config.yaml
num_hidden_layers: 12
hidden_size: 768
num_attention_heads: 12
num_key_value_heads: 12
head_dim: 64
intermediate_size: 2048
vocab_size: 16216
hidden_act: "swiglu"
norm: "rmsnorm"
norm_place: "out"
norm_eps: 1e-05
positions: "rope"
rope_theta: 10000.0
rope_fraction: 1.0
qk_norm: true
attn_scale: 0.125
bias: "none"
tie_word_embeddings: false
parallel_block: false
init: "uniform"
init_std_qkv: 0.015
init_std_o: 0.00306
init_std_up: 0.015
init_std_down: 0.00306
init_out_by_depth: true
optimizer: "adam_variant"
learning_rate: 0.000473
lr_mult_up: 1.15
beta1: 0.95
beta2: 0.98
lr_head: 0.0276
max_grad_norm: 0.5
warmup_steps: 591
schedule: "wsd"
decay_fraction: 0.346
decay_shape: "pow"
final_lr_fraction: 0.0
batch_tokens: 131072
max_seq_len: 512
doc_mask: true
z_loss: 0.0001
train_tokens: 1098000000
max_steps: 8378
dataset: "wikipedia_en"
MLP neurons of a small language model. Each row is named by its layer, matrix (gate and up: input weights; down: output weights) and neuron, and shows model dimensions 0-191. Each number is 128 + 32 x the weight over its row's rms, rounded and kept within 0 to 255. Numbers have three digits each. A neuron's up and down rows have the sign that makes its largest values positive.
After each neuron's rows, "fires on" lists the tokens most often at its 100 highest values on Wikipedia text that the model never trained on; "fires before" lists the tokens most often just after its 100 highest values on Wikipedia text that the model never trained on. A number after a token or word is its count.

L6.gate104:139128137149121109131114094132079096076184176134091151142160161087144091111123040151084108157087149165171120163082128126096159151087139162119103130133127158105116103114131056121134068102156116100148118113088145081160124118129144152084098152166079164092129116110169110170134109155138088102161160105145134117118155113117116096123023160151147111125120157183102148077077195122125016135115182131096099166127141143156153161087117166112145175104147174147156172137139140123115128117148162152126083101124162119155134121117133170149127095155097139056106080101116103168075131159080210176
L6.up104:106085134116111115121152171119169188118099125098121158102173180135157123077177165120169163111142079146093093136067089112184122163138136115122139176135151136112093201126183146170134154152147128127132097159162169204132152096171142118147131074104163070119107177126095166157122141093131159134146145131120149108153102050148152087113107152199111045111103141066142083106138118163173138112093084108181168068111106115148115122157146099167093132103134084149108139055133151125139072133132068106124186148194119158142121114093112126143140135076096112127129142176129118144125125115104143157
L6.down104:108128148176159124112115148156091157135056112150073217152144127162096154114164128159127116192085146100144145166097178159140112123106178080140123129187126118126132027109125159112154125172156180115168167092092149152090171114122101080126101100118091108108141125128133109173034049138158123090111081139102073125139127089146160171122096152139069101132108178136177126099123130146119127108153196202161094109134158097153158115100126115112090086123095121142121136132156132091159193182147113112111082147140155068101093104131147130167121102075102149093135165123147101151146150114083123128
fires on: " In" 32, " in" 13, "In" 12, " On" 6, " After" 4, "'" 4
fires before: " " 37, " the" 16

L6.gate168:140126125128181067151185097118164097188148073172164092103138134155135147124156107100122135130157088103147125150115115069157098167094098077055110126088160087169146111085172146138101145172074122145114082104172142091171116153146156137174132147130156076135155213086153121139114026158155067164185155131148112134129169119097130141163132187161115110104130126058098099133136135153120094090169105154123105134153130098183116135100081157145169161142117119149118110086096125197153128083089160148148132142079102117127118109101146098119137101203120157179088104113169094154098145163134136149
L6.up168:174144073103111079132113101116171120158089101153086078108156130169145156121153112160149157127134159098152083126116170060073149146083114080145103091167083075096095069154162088113132163067117124124142106091119117135147088143122127120087222179151082106113143159139150149175117163116128104100168120097139138117167154174116103108136146135128139131167153143107162121106162129170170101118124185165124109115088182141132166137146135133159098094112108167122151121098142180162140123138057076150133156110072123126185147122085136133143161177125138122113131125157187149179143103142113140092
L6.down168:142083094160119186164168173121160070102132116115045079179153149134074137102124132153061174145130069150117103125143098156133121154122102149177097158131136103127172085120101154088117144077152112104113116055126195094139117131131130126105129176099156105131110176181103147070255134135133146129151179192074155100174097160088139117174081156123112178133198175136126161066112136124059086068176152146123087121129137116116130125176107109140091099093099140114146175093110163134118153082097139110100102084100171127147127110164136121174162151098109155136115105177199103110142106132116157125
fires on: " |" 28, ")." 17, " /" 8, " October" 8, " February" 5, " September" 4
fires before: " " 27, " \"" 19, " (" 8, " ." 7, ":" 5

L6.gate1741:063168129148126173100143107132156145093128139093061104177107117137137093147126119128123151132091134189153090166125123180111124086168115136078128164134115145119107141163135088166088108085104190161103059101132113132088100156108165130113132151140067119124126081105102121149068125209133161095154126183078088093167158125093152105080112133129129147152136095156155125126191107108130130073116092127082093088118136125179138099185114148084083127081162105087149099123156126177132101166181169146137094119172174132070136175218094122125132130138042143164124147157135115151164125126167179107
L6.up1741:064143085150186207146199107165134145173142089112163142122117125127140133099147131138175163093088089175149049145153083152168112132127167110064121120124160201158106167127162124130057087140112118143180126143099163135130111102177206135157147113095118112100203132142103126136071095143092104120130091084101095089136093104101133113184125127175121171137089156103135158126074136113096149100147090135097098161115158172159115057158104144159177126144221155175078103129090134141096162096150181084175095105143117162084150171042064103145044093150121084142097122146173142105174098173109131137
L6.down1741:076110098139126108106082143130131159162106096126107210129171138115137089121191108097128137099072168163090140113174168103107105171103144113100096109128134176093119145130146148117073169179137147093144180138124133114142111068164096076094155117132128147067197106135055153080108128098128125099111175079112086126186123089109149168188131133123136106106190135106118138098140135127107138126129071175077163130091118046133152081092138129166132132156097080149122085085085137172215129145132109132121173084089143159134143108182089093133148150147143074139141121093148171124166136092120145174
fires on: " |\n" 16, "|---|---|---|---|\n" 13, "|---|---|---|---|---|---|\n" 13, "|---|---|---|---|---|\n" 11, "|---|---|---|---|---|---|---|\n" 6, "|---|---|---|\n" 5
fires before: "|" 65, "|---|---|---|---|\n" 5, "|---|---|---|---|---|\n" 5

L4.gate1505:177143098113052074145098146082108109187127128103105070112125158144201126136141093197128130136175143149141121154118089123083136140078147139151112110123128119139136164124175142221033073122119128076120097136139117131186122177133153147127100150136155114132112176091148126098098147113114113165117131069201153111169096152128145090143145128100146137174105144133168130146127172133172152082077148152166070094118128127150096119116100121129118141157116092101085133160089112173110104103127140153233124200102129112105138128094131140145136184108158163189110059167129136150140183131006160140
L4.up1505:145114128103054126154100139121131146084201127135118139107104131171101190122151150137135131198148162124139137144151161105176232129123145145101139190138118111148112141154083120149029158152180102156131090145167143047103104129071089185132133126155154200078129112151090059144079095100114097089081168148133136144113156066143049145167103121075083161173131145171153134165198199118155141123091092165120133112107194115140142099116126181090177159092112135135122100091179185119143097133176135133175143148092154143182121123131045117163152121137090144119108134187147119120071117090155157132
L4.down1505:158145099137085116120124115138112128116108129073186173068151118148141176103107160121155117146134147171124148149122131158140181120144115167111124145135000091129126188118131144126064134162129116146084106118134183145130102115157046155145139113175088122155179155098141134114095119160205104124138102105159147103110109135147064144113050134058117158178117138104144143175147148097134118133085108144135081145086153137101121136152120152101165120124115130160139200136177163138125153105160157071133152132097126123214139103085112087158114173141125154140126108150138130122185171112128116183
fires on: " |" 91, ";" 6
fires before: " " 91

L6.gate1651:138141158065100082079104142079115096141167082129118046156108135156155162142110161117131094150123126109125143101137089159115063140179175138211141109051174117128079119180113107110147153112063159145166093165093118139102119128137061126090121105155099088128164150068107151075134140129080086133125136112165140089138113156156132058126144139132208176163144072125126154159159083107157072079147155097179172142083034149126145160066107050086117108126138153107154157176081091133160137139124197160102110167103134123100129122117151170100112212097150150138112206149111132122114065133100148078
L6.up1651:135147160086108156116138080122104087118145122128114172151140189096139154131119126120101123129095088135108152079128065132110162150149133115126176110136143051088117114160101110120110137168166125074177172076090177131063135088116135122108142151168098118124126102141115202159108109171157132098127177145129113195129101093133110181175134192135096084147188148114062080115153140112122125161154177118168111119144151142102133174095078123194116069121096166067082084146129135093137138187099096167106163101143151106118099136116000105136136176179136153130065118174147142146116119125076161127
L6.down1651:173094148091156099164148080137132023138150064134187081131160154102159149127123148161150119157099114111132100181076158146161135110120124139117154144165162166106101086170145144071146181137082182141134122141105156121093143117079090072138121062124115116110078091119137118078252168141120102146185152136146138111141185080149162167100142172218164129108163178166123150129148108125126120116176150136113134117107146108134151075100079120143131080175104152151093122156107148156154117091159168080117095105151160181087060116147128157114170134178164107143095169174227103123113131050093121180
fires on: " |" 65, "13" 5
fires before: " " 59, " |" 26, " ." 6

L4.gate677:128125142124113167184104099130104146084104136124146133073126104119186142151103100103161112138120095135140095233050172113130152096091091083166163117134099110105089076086178125095109088112092079130141113151147135152134103104097096116183154113142108123139117137124141141187137187129122068126122167105152117152100142124181130136138124118119128132165060142143152161145161139127118165124088127170119107182118117145124108143179120136099125152143073123112165093154063153102142089117115141146180167070078108197106121157072155120151102155134113141185099112140142074161165154088124150099
L4.up677:173171182098123169158135134179139184122139101121136105141128109136126119114112101126142178179190140174126115125113193192110098140126109056132187120096116066181102169126096092128206050121127147061127132144154137143119078159124074077139144174126110046116193160100104135142138140134124185146144114123122113108035069110079126151106162134120122120127159118111158192111148167085138119142119177096146151110080111128146109158106097131045160151132069116074170129175144135145115095131170139115123090081191104137071081137115142115176130131123154170113199174104108140103095173103090083110
L4.down677:137164094095111160111118149115141122101155128137078130120168149081109076153141123149079116157161139102126141151089119148086137157153099141173087099182000101187096107141096122122112187125158134146139111162132162139120140139135038102129149119137095090116121137147110098127168133157115119105173117136136111140087144085055115103105155128136131176125076126153116101126109143162182083120147113145154142118132152090136135075125173129110134098123147110169173096156148133162193135064127121104132138110097160131105139130115134135129103120137158126072110161153120112094124126124167112088
fires on: " June" 14, " July" 13, " December" 8, " place" 8, " medal" 7, " January" 5
fires before: " " 61, " |" 9, " –" 7, ")\n" 4, " place" 4

L4.gate1809:116122143119138150191164116085109075150172100084130110143120080101149183102192104109150142133115138086102108131159141144131167135138144135137150121122115121152140163103130064205056167104152095096071113034090148098109175103143105151118150088154115140152132123188140114157067148073116118088081169125146166076142093140113135101194138168093118174188166083107128127113172139107152082076060153147151103149141153089135094098140089170129126098120139156055098108119109113133117112162126099118104169166144135164183141143094116170119123178111124179121116095105119088115084151155129170166
L4.up1809:113101124115160122160084154100207154159056074119099093123069125159094133144179085125076125159161180160173138070149147175108110070135154083121127137104159135152169192189084115110035163170121157119141162161127142096098116173111126138093145177121193109101160124122094120128095062159104143137111139143148123103157177126113164137138127241173153139080143144101164143095122120130120109149127112093100141123097116102110136118131129118103166174092102132161148133150078137177133155080119143210114165157143096122108103152135128113108131109144188082134129127140090123113084127096097131086
L4.down1809:137070128098106123145153139108123212154120111184140049114111132190131139110124102122115100099087119153121109191181187150103113099100189119184156162111085126147074186115088118123064177132137105143106181068096136156114168191155060115096091163133174132165090128146080115150082148128134135125104109119174120101101104122129143130122129152159124082074118157115124167096086119158085139132141199156074143106055135140152106150136131133120127127085118104129178149144140133222156121102140119164118165175137089115132091131113102117123114152126078178140107061183129109148153164129144115098
fires on: " |" 24, " %" 17, " Votes" 16, " Pts" 8, " Pld" 7, " Total" 5
fires before: " |" 47, " |\n" 13, " Pld" 6

L4.gate1866:193148050120081098123065133079176137112187107135122153106101097148193186120129136161139137152190142157112139111179160179117118112097135160112076082138152132167114136156116149182080128111197156070104093126121145072139132085180086150107161122121134105111146055133112112107074171180112115107111086109118162115204112131185161097116113122093138131197183110164133135160124189189127094119145173102155115111089174115112107113122061136114151156128104133104113150085106143132099133108087114154139102130153142179138145161117132162134088130159103138131128139125191186095083133113095172126
L4.up1866:146153097140069145182082099118103120119183139118143143130090174111177147098175122143081092106134140138082143171131154097111148178137169093197130129087116138109122133152070135230053099036133116131163108129166114109123150097110124132060120155181085104181157138110170119087104120091094204132129094125117167139150144115175144132148166105117126184159125170106093124150145163096141121150106128073136122130112144111193134075131061136125167117113117141067174091138099101116107089129086145114151106141080134125079131151150147173155136160185141129128087150132191161144103139143111145199
L4.down1866:142172117131089076122093082136121121101149131113131182105123135107136185072157124128139107130144167091121104123115115155119114141098100125080136111091000126121158093106105130170096146094163149105108122153152119136108151134086070135138160126116061116147130176103096131136160148158099097102101140121117137137147087132154118142132131140130179104203132105161152091160114145165081156130183134102158138123067115110168135156144105132161203164161093122115119141111157147112138130107121192118166133109130159158155103156115091101111148171173107122143108103089153142140165147094106135088
fires on: " |" 84, ";" 16
fires before: " " 78, " RV" 5

L4.gate369:144097098118130175118142121105069114211052137098091159118185140120144123148097154095122058136138118142108129132059198156097124079168058125142112104091156092194137156142117101166104073154088092100176068116211122125108147193115155096124236136169113144168118159061106108115144140066126146106195132113118135120113135135111119094099103171141170062120073149070086082189175149181134170136164152138148091166128153137146148152116085120199111095062157066165122125163080126155149111124138158119128125085122108151134121142083139117102045134135168131114140075093086171142172139154126173105
L4.up369:140090078085179142086123125103059148153087171078155165190159081153083162091075089075128165141131158119083086172083173124196097105098083050082142092168125119174117120123095133123117134120105164117124070179118139174121104148166103120167151101121112147145145177131111125179120131104109075097157204172191141118159159118080132138138113154085103166138144149095134087183186134145116180110143152163151117149071110099148102120119146148200142183117166042143111152137125179111078127140146108160133175127155095158156187108095151102094083143191125157105127140091090119133091118150164126109
L4.down369:169183115139094120117112163146103125129112089158128119169108100104124130134161171150135139138171114105134174120108119128098116121167170116129125132164000147087107130125162175069120174144109119148140131128128167169114153120125089140132121096146111119137135078097117128105125127142169179166106151125113121112134132065124094127134122142155095118126114075128106149125140108076153091168082104121174118102124154157143139145094122145118110116124149148130153140111181129146149085108152089090125130172103083142100158163190148106150171159128158180147125154126069151089101125147104120166
fires on: " December" 14, " March" 12, " October" 11, " September" 9, " July" 8, " November" 7
fires before: " " 69, "," 13, ":" 4

L6.gate1549:116127160115114106090146109136079106086152113092194121101152123187163198155151106120187119183115076188185120094089132121094112141117083160136108140129101134119163128114092162177119111130164031105164098138143169085144095106116166152147122097141094142105173133131148149101153173134143160108184095128163120100125147124160100097097066112118098095147121090128047090156136147154155126171154128114124170157170102154136117129133115133126162119128092111113116130135163200149122114150121120165160103073138099083139179143110151167146182133087122148121138120115140135137120174096063110160
L6.up1549:174135123110175145117092082099174140145156141181099133113120114066212106130133119113153134125174134098133061134127102128111099168118180114185174123118150147079044156111095094140124165054102117127142164041138137202118137121139118127106172123132138115154117132146114127130126117148100082137075167124135107133098104089154134120122107149121156098118085122182134086107093155182128117110110176095188149119107155133166089175109098140126205194121093078134126159015154142086063107147151143122091166119157096055087125057178103077122195129105123163216108146168155072140147114139072122135
L6.down1549:170072173100130116137157125147079074107116149141170178107162167186104134140120115120056074100127105129123132087148123095147078124166074164102090151159097120125181138128132142117161115180121107145137129115190159097145038087166092136089090129067140091104194077117165109148115141127177123103132153116165175128128107147093165131114119094061124153116146072100137213088098135131106170128120143119149180183183096133118166108119134179151176152191146135104125081152141108161082185114194092095158142185099126111086152119097206121148185165108184161149150099100082131157139170138131143129
fires on: " |" 33, " /" 10, " Gold" 8, " Silver" 5, " by" 5, ";" 4
fires before: " " 34, " medal" 12, ":" 7, " (" 7, " |" 6

L6.gate777:130091141100160095116170060162153116123151126156125167132153136101119125202107123144127131143139124168149111145075084175084100121144133153138195151096137207157132154127123114023113100070165129103149165123120087120140084163117132086160098109137123069169195120130152162153096134137081134169126143119088108118084207106195116095135138074121143126160113114140101201059089148129127104122054122118112105144099128125120178112129102136107147153107098130166068147147111133130080109150144188162222110105128173078085076159108159177125127151122132143155147104135161178138103150144076106076
L6.up777:115171159177127147171069164104113165128180133101127112141101127129121162116142121125115110145167174095113103084114159135117087148111155155119115109074116148120176078097160131101137107118116101114159156154097151098169168109143094145135125150186109131127157153136110132072100182117102196130108130148111126120167124136144177109130112153069144158167116081123102126125105144181129104171132106061145169125136084111112066133081176118133086059107109087152111182104107144135115102121070068133162147108120053155169150141128074178125112133058078148091153090080074099134190141124111032117
L6.down777:132124156129148101122126214114133129171141142134170131142132141183101126151133058110102162110151151148155113123161107125142138153106152143152136090191124137148101154178153182158161198083132130105106131120093158107153158099128099147135124106120074112116106151166134153124167090148179144111133162116069126091146139160100146083143120147096106134112070129138090108099129163128104109157152133101150120089120102106139175141043089101096143170106131092156088108055136129105183128172175117156142152135182084092106140157150119136181128145074048084108135172095174167114173075119131154074
fires on: " in" 48, " |" 11, "|" 6
fires before: " " 47, " the" 6, ".\n\n" 4

L4.gate1629:197210099119113058170111103087118103095146079111096104110115131130146105124196123141088142143156123089149139135079108126149165095181114162130114144087150170139144166179119128120133131152129124131208175132119115116119168135156120138073120159070102105044099120147119140137168141134115074175110115132135101108139169167108150121142092183099114113123123095116126113063108151123161138133153112093081160125131103166169147099110105133131155178147100128137138177080094136150095116118118135128156108145100124129136099159151165176127121108112108113122104110067062092124084097079120123116
L4.up1629:141117098111064063168143102078112074168198125132150099096101150118148128185168141164142123120096075108095117116120111076116138139098104128158166182176117078107098129108130160167111187147137088130127060150140111194154175153122097180125116140093083121128126159087161114184127172124115155145135154073133135144143132163126118132141133166122135157191075064140141094065166133101147043116116199135167121095160108103170112121086151105094179124123133080081178156138139192133167075153138191157171102119103153170110169105129117086133151117092136127206113111145129162181122166151152133158
L4.down1629:171160132084099092177139141068085148099153101098183096119093146129106108133174085120080061121115154134134176161143134143192126117106105068107109106141000167105142130158117113093083163124099181094176164156100061150125109153086049150098166185094131122098109126154141113197154114163082146151091099106099141089146169119170115152152120170112088110110175099144123123098125109119123136129122117149140124146137119140170169135101094126132199136090105080145145149150152123096116131096136097159116111092106095135176060135162163180151140119037122096124101155123112128124087116124188118086
fires on: "." 36, "-" 26, " No" 17, "'" 7
fires before: " " 26, "." 14, " |" 10, "10" 6, "f" 4

L4.gate1279:138179128130105089093183111155193098150138122135125123138101077104149080105153093163172093161112179062156153165129148107106149067079181117169077095168075122115146182185157143195115104146185078115111110122161168125134133164130075158101171178114135215126202099174175096127158115105094175146086133097145099062118193160121111122145123150106162111105152157163161105120075110125183152183065072132137131162121128127148128148098085070109119129111089123109152170114146123164046098119139172110164128123115133121084169152122087123130110083116158114144130151098124117153116096142128182140
L4.up1279:090132022122207126150173119179113140153174075133106172076161110087125096104154095172121084107121149144178183103099125129090127136146113159120087066090151145124152165153137142165110032140154173101152091121135158110108121199122124188081131221146166113156178143101181081165133120114122045164119143128188109085191150140110117123124131102158156113098091164167143149097183067168152196159053070156075090255121154116135144167134097114083106147090102135181142156139146076121069194162159175092108156125127155127093082174119104130097089145108139156116145122141073075150128111070113085109
L4.down1279:101158130069147071110132137072172134137159143119113131147123134151140142132165076155114098104066132081180117108097143144122131046136147127178111143121103094147141150150099116195114125176154153107129122092146079156105130138103014069092082042134105143119120140099154081169101102147115190075144140116119101102159133111076118092171119109111151046119118122137130103144214210144119178092108126112088108134109143108110185145103140135095155123111107119104097136108102148128091075185203103143138088120094101128107134112152153118127150159079188069087111154108177105192135145102082136092
fires on: " —" 32, " Votes" 16, "1" 9, " GF" 7, " or" 5
fires before: " |" 77, " |\n" 8

L4.gate292:119114113107096170139177187086108132105106056164148093117136149103131160126167121117120161148155132172095131091139135087145106160119089171143102089092190098099109110104159065155044135078182123136131100119093126107089132106084119139127074113180092156084069120139093127113060151138109169105112171040184180096134169109141122151152139130120148119120188141170138179088096182065172079106136082186084132106074120105157142180171148129129107104125086114130134158130152140142116104154131181150140129147143108063145149096124096126092103184097070146086121185153193137132114124132064156124
L4.up292:157095124116193142108061098118203138170093176142130081090107125148160143127130111126153115086192151148121138098173147095110140147115183171098146129104068176159122144166182073050127050077083109117119165051097114131093066072150103134108144138122131107146200089147200143131189160113087120138168204109111093117190152127122098118117108101141120088127105168168046109167147119178132140150101121128133093105109095134105152148103148166157153118114130139130111176151068106145116076175093070123182120115164081103117106145117163127102142088131093079167108111121170129142114118123132145182
L4.down292:135104136145149152105081133124069130095122205130125080105118115121175051144157090166180130108147157164142068099162111172134115127149122163141068144103152144118068157089133064156104183140116103133131199145167153126109152105119197097133188166112105030081117132140173133051081122135100132103133159152082115105151130048093146149047134077103149127113127116140136118117081144124099141105117106169148103148079132117141118100110143137102065124122125139119131157096122065141169160142072082122161130089158109112132116135095081145159129121147165125139103123117163111108094094151110134191
fires on: " |\n" 24, ":" 15, "|---|---|---|---|\n" 12, "\n" 12, "|---|---|---|---|---|---|\n" 7
fires before: "|" 37, ")" 9, "|---|---|---|---|---|---|\n" 9, " |\n" 4, " \"" 4

L4.gate1251:117162106106162074112110101126119064098052166179128091147105145143133159130057158117139044150151131116132106116122115072166119153120162156177152110122126093095117091111101102128182111089079120178149060140099133189110099061204097120096130123147093119078208114173103113134089144138104105164207125130085135087045109096100138105145182126083141115170114083148057103188169123129135129162157081105118125100184127138174144139156068192057146137116157143075127130141084152109159162102111112095135152129130146146122121109141106071085104188149110154159097114126217133200103128137095174138
L4.up1251:121144124141140144128147118123119073041139137151132161180132096088143152136092179182100092101128142140169116110191142097117168120145072129160179183132132095120094136133107074102112109089114150118123116128125119127131186109100148111125131109178146107152167213156097129135103130137158125127132115153138160109136181141131111122130114164151131089173087139173158143113132141130146156086098149124173098136119095178080115070097075124159139124163084148097102143151102144087143097127132106163092144145094145086063156145179083131090072162153168190123070113101112159167088108127121166155
L4.down1251:125145103126086074149108141115128121078076065123088109117152128132187128133110180156109097150138120100145197065146139105171124143137110147107126177079065130113107125104111113127175164121116113088110124090133086164119163137133065114119142140086110213119157110186140146162116174133131154121166115154108126131140146043129153101179121129149140126160157087131090142159092083109133106119131118104130129116121165158108142221169103128116172164203129147111180146136116085125161155164119130151088118091159099125104075239137114120145168165163150140083139114122146152103088090121128128153
fires on: "1" 20, "5" 18, " |" 11, "9" 10, "8" 8, "3" 8
fires before: " |" 60, ";" 11, " |\n" 8, "." 6, " " 6

L4.gate2011:172126090111128128131164149142109161167123131124166133134115169131152124130131072106124138100128160119135127138070152059116170152133213154160185124113161128131126109124147152132120122165121157096135149123125134178107074113121137078154111146204140139158105125133094131096158132080118142130179097130135080079121122107119108117128111084111152097107182128097120162126144179193143101095210147107079104179171134154172194178132106145136128133137090172108107086088115129063158105157126133190099121112126079167111108122113051146125099176109089120209061145124142091127149124123156135101
L4.up2011:079174114129158146087130046138153104106117105096149086167087106142149116103062136117107140142147170107128179172101158143077165145158158117098137122127105157116117077159126140100101082150154190067179086186157146090059120180129123124190146156184093137131075072092066139188098083131130138156137138101078072086124133072092129097078129090138121113131131162040067128114110160079147137087157146096143097096097065151136155184094101092129154184136182119109090149084123124173118131104175162121155102128173127152144131143111072081162138149122137143098168176151101113113149079093137141139
L4.down2011:175148117138139191140124144131188143149097125140087049110093143137111141107150107149097138103154106115142183164177102088085076124144180110132125129090051078130167151140073082131145160151105152139014075128128181116117115152097140111088134186132120097083126125153124066092131140128175103147142105091123094097141144141106118118121147150121122156096122150134154170090135110145171143167114102126167100104098138108109095154140116128122064095074143212130166082130160162107129157060126116148144133140178156167117171156159093154090143148135168134164107134124174138132156138090122085117
fires on: " July" 19, " October" 14, "\"" 12, " episodes" 7, " December" 5
fires before: " " 44, " |\n" 16, "." 5

L6.gate1916:128154111136103114102182114104141129121130061122131152122157174139186130136142117140147118128174152106122054163119182146112174091113163065127071109099131090141134117208096101083086184133080120066156104110191101122144127155170174106095115133166136105093104133150133157142073163128157191117171124129122135142143134156081120139127097114116126083182191136120149141195129121185151102069155153151124090150184129079185145158105093103148108185102078130141123155091088147071162138139088154169140186118153080115135124064148141146064176093155145130153124102047040121151124116162067151116
L6.up1916:088236140088158079095205147139116087160134106099166106151117141087189159160135157219101144133172127095103122131106123154115146135072063068185097125159159057099173146110129105144082140173118138133171134093118132136099112091199121138105177101145068102117097139101110149076096180154092154125134124088084174174158111142119127128091089184125133087149119141143132102155125088153079127135167141093138156176139144108140152129112170073121148073110082132096106144099115143129113125143156171183152120118139170130115090075120145128138097119141178178141177164097062121182119195130139155082
L6.down1916:142153159152132134123138165119116097090108145146146085150155150151171087151115173109151133130105126110106149127128121099114195079078118134159136107160124100138135044153136162080090103164083175169156103148118104144106147141106060079134168119152122148096144129159092161087255156122077113128131155118142139131112124116118124162128148146160173115154130181150100168150149149124143123154119143121122164163044109122139128153133088135117094202154149169116128148085119154170118109118142125096150116161067150178112097100122095145115118150151102119142130144131117120125105108114103126127
fires on: " |" 55, " '" 6, "-A" 5, "$" 4
fires before: " " 56

L4.gate54:167157098191123154117112163127160179137059072120125089163190083149101088149113150113128176099124095188125130129130127155128142116114148132199159155104170150134128091141155134135145122138117100110134104125112154065139108072124115124150199157116153130171175108116087156060132174176105192117110132124155147063155173116119130132195171095148113054148117137132132050137108133118126094149168122089112124169151143119139165087131115064103149130088086143103117122110113131129143171114129076105097154082129146130135141097095119145125109064137086134149155150146120097130094135173102115097
L4.up54:173087110113148165199154094123157135170168159107125108083098141155193155150116096169109064155076113083114115121095132083119186054104149117099061099131075097157095157141149125105094151059083122117096087122106096221126071180134155131104057167165137202146130199160223130158150127137153154088161139115105082146143134160120126127105091126116130147088110135132137111078113129124120160105123157176138165141180109144154064184188114206146180152153123119153159154162139128083138103185138041102127110163069135140167104204133102116130067165104113207150086126176108153161134113128156105099
L4.down54:153119108155134101119150116085148172146111141095156096161132150160118112072078107120157126094123105146146140092107119101173110138121079129124106134139209127176135119156139084123148119130170114161098132142162093120086082116111103158109107081160175155108150144149170165116063203126121148155109161134136121114159157135148118104189143114132125113152118096174185136116125158020151092114164115106124188094118202101095125138095120120034162176138160150120168080132111072120125173097128085154141179104163111113037154144080119137103160088151108134075179092135116132147131150149134117115
fires on: " /" 71, " in" 9, " In" 5, " (" 4
fires before: " (" 43, " " 28, "fl" 5, ")" 5

L4.gate1711:147114140159054112151149134122110076114177122164138143142163138113095120140192127049129100128097139156206135165098142077101135110154072141149111197118096118135145178092173217127103201179130110122104099173087134138152190104108098166133152107166112095180098121143087063153122172169087176158119103091142127082161091159127115092128122146128103154065172085155134108064196173080168125177171146123097131099158143152094149101155098066122102153092127092073133133124136135123107115092125187163148126130107120126127108165133141145095143093161138144143133096149147134134071115090154104113
L4.up1711:161189123132195096168127138074102094094124103132179123109133112130091014086140153089104155109138087158155120037057114106137128102135094148181146215101180055119122108149138131131147087156089099108139205109143160114147121089116081151134108109123136096136117135165077137134156145086136163203119120081164140114124088138172106155181110126131117085142140158113103135168093129128066086117152096145074145203139131156144139070152125164100145140103115118151120132140144167184169167147129097136159109155111134130122212111111137134070116142103124117141167172118130107083064147089174145128
L4.down1711:183110127141129151163127083141133120129169061121176181143119107147149100123156096106102117115143087093152180117093122094160142122141057115084082172153175102118116163153088128168096121048108111097120181134093108131051186144138119130102168137099147108102091122118151144076143117177088115170126117103143123095125089128158065105175180123148120133098115087178078135142218155144106154094116136095193126121139128130166128155119082169215139153098119108189160152198173153167139149141116109154163164157147147103158069144171092066166138115072114104132130126104117142114131166090155085200
fires on: "." 86, "1" 5
fires before: " " 39, " |" 38

L4.gate1027:152096090131148135097191127088145127052143114115099149115088085133164132153152121146134103113173098166144153146140113159123086168132145116099117116095145085165146141130058158138121092103135134109144137110139130095181145118161056135093173136181125066093180118131091120093043154084093099135110105123128167096151139132117150095146176146114153129162129115080098111145123126111174136027117076135122112106068129071126107169092136080110100141132112122105188169164088084133129104160111144133160157152059114152148090141114105118124178230144064175133137081086157157146108122169103132129
L4.up1027:181156162134132062131172130126091136072144185080125164179111117142119164186040131129134126117171159063105135096077144179121116106094117114152123143127166123166150137134083152171107104110135178133166161184161107052180087161119086177146088115160135093135148143124102135140105151110142114104112128136137129130118126162187100130122189104155136117160118153118074104202132119118138112151110121144174130093095110147154067139104111113139121195110124098103129125184164109134116121100099199083081135094147198141176106166111082101132145071141112187120190113071129167121100146143087120103
L4.down1027:133157158078106104163128064171103119119153142105129202132151136106131111157057092154170105183183102058096126084105126178132127130103067142133167141109000156141099105149127124139136115103118162132102100176145158105138126161112053168140128080144084062153136219113097118112184093199163139099107122139134177132158101119131152134130088110151160070174164165130093122134109109134100171132126139145167115133118092146153134182139104085156134132128063117111142174159179132148127119124136155130185144158127168179162142143125077119140071164121107174167152125141142120114137160088126100153
fires on: " |" 81, " Mar" 4
fires before: " " 79, " ." 10

L6.gate1151:166131089160137096161118149142133135109135108114069130119150157144186161123094131158092139158075143134132124170171122080072130133142201126105126089065110108158196130178150144139119142141110128098146100114202119113151068147161147128155120149203178100116152139143110120073060143128177167162185137136163084154164151157140115137137151087162139135138118149129132076119153147100130117092124178144138128102138206090087096099125136138120124171177072104140095108136122140091094129167112173114164082092085124112110144050115117141161122172093063175167128127078129093117127170172097116133
L6.up1151:146142211070123146168103137116149108143135138085115158149112148125095146098136072139116139170154106086141135167103125132124092134109108155099080139127139105179090103123100197109065117097047135159105131085187124101152072146111105081140129072160081127153168086065121179140102166111114179096164190104131152099135224121138089135122140047175179171156094127142065150144104050162124078126139138124181114145157098139138138091138085133144134163123108077109095174163105115135174149132127095114130141088128151050104120165145118142123157143126188155137109142103169166114123104191126080105
L6.down1151:086115090095109148129143152145133107134096130143139155136149133150063096175111158112121093168171117119137124190132154098148090175156134109134116118113163140183114115113103182116107174088116146101118073165143141129093131135119112095130139059155110093151124151125145134115187114102122226175158076106093113111154134166165140084169094102102163187093090128135121122160112044151148184112086160091142155098092131156124116143108148152162111170101117109148110128170093119087139128133157133103144157071125175130126110116130109131175086160137094107131158148131158098144130156112153175154
fires on: " |" 84, ";" 5
fires before: " " 61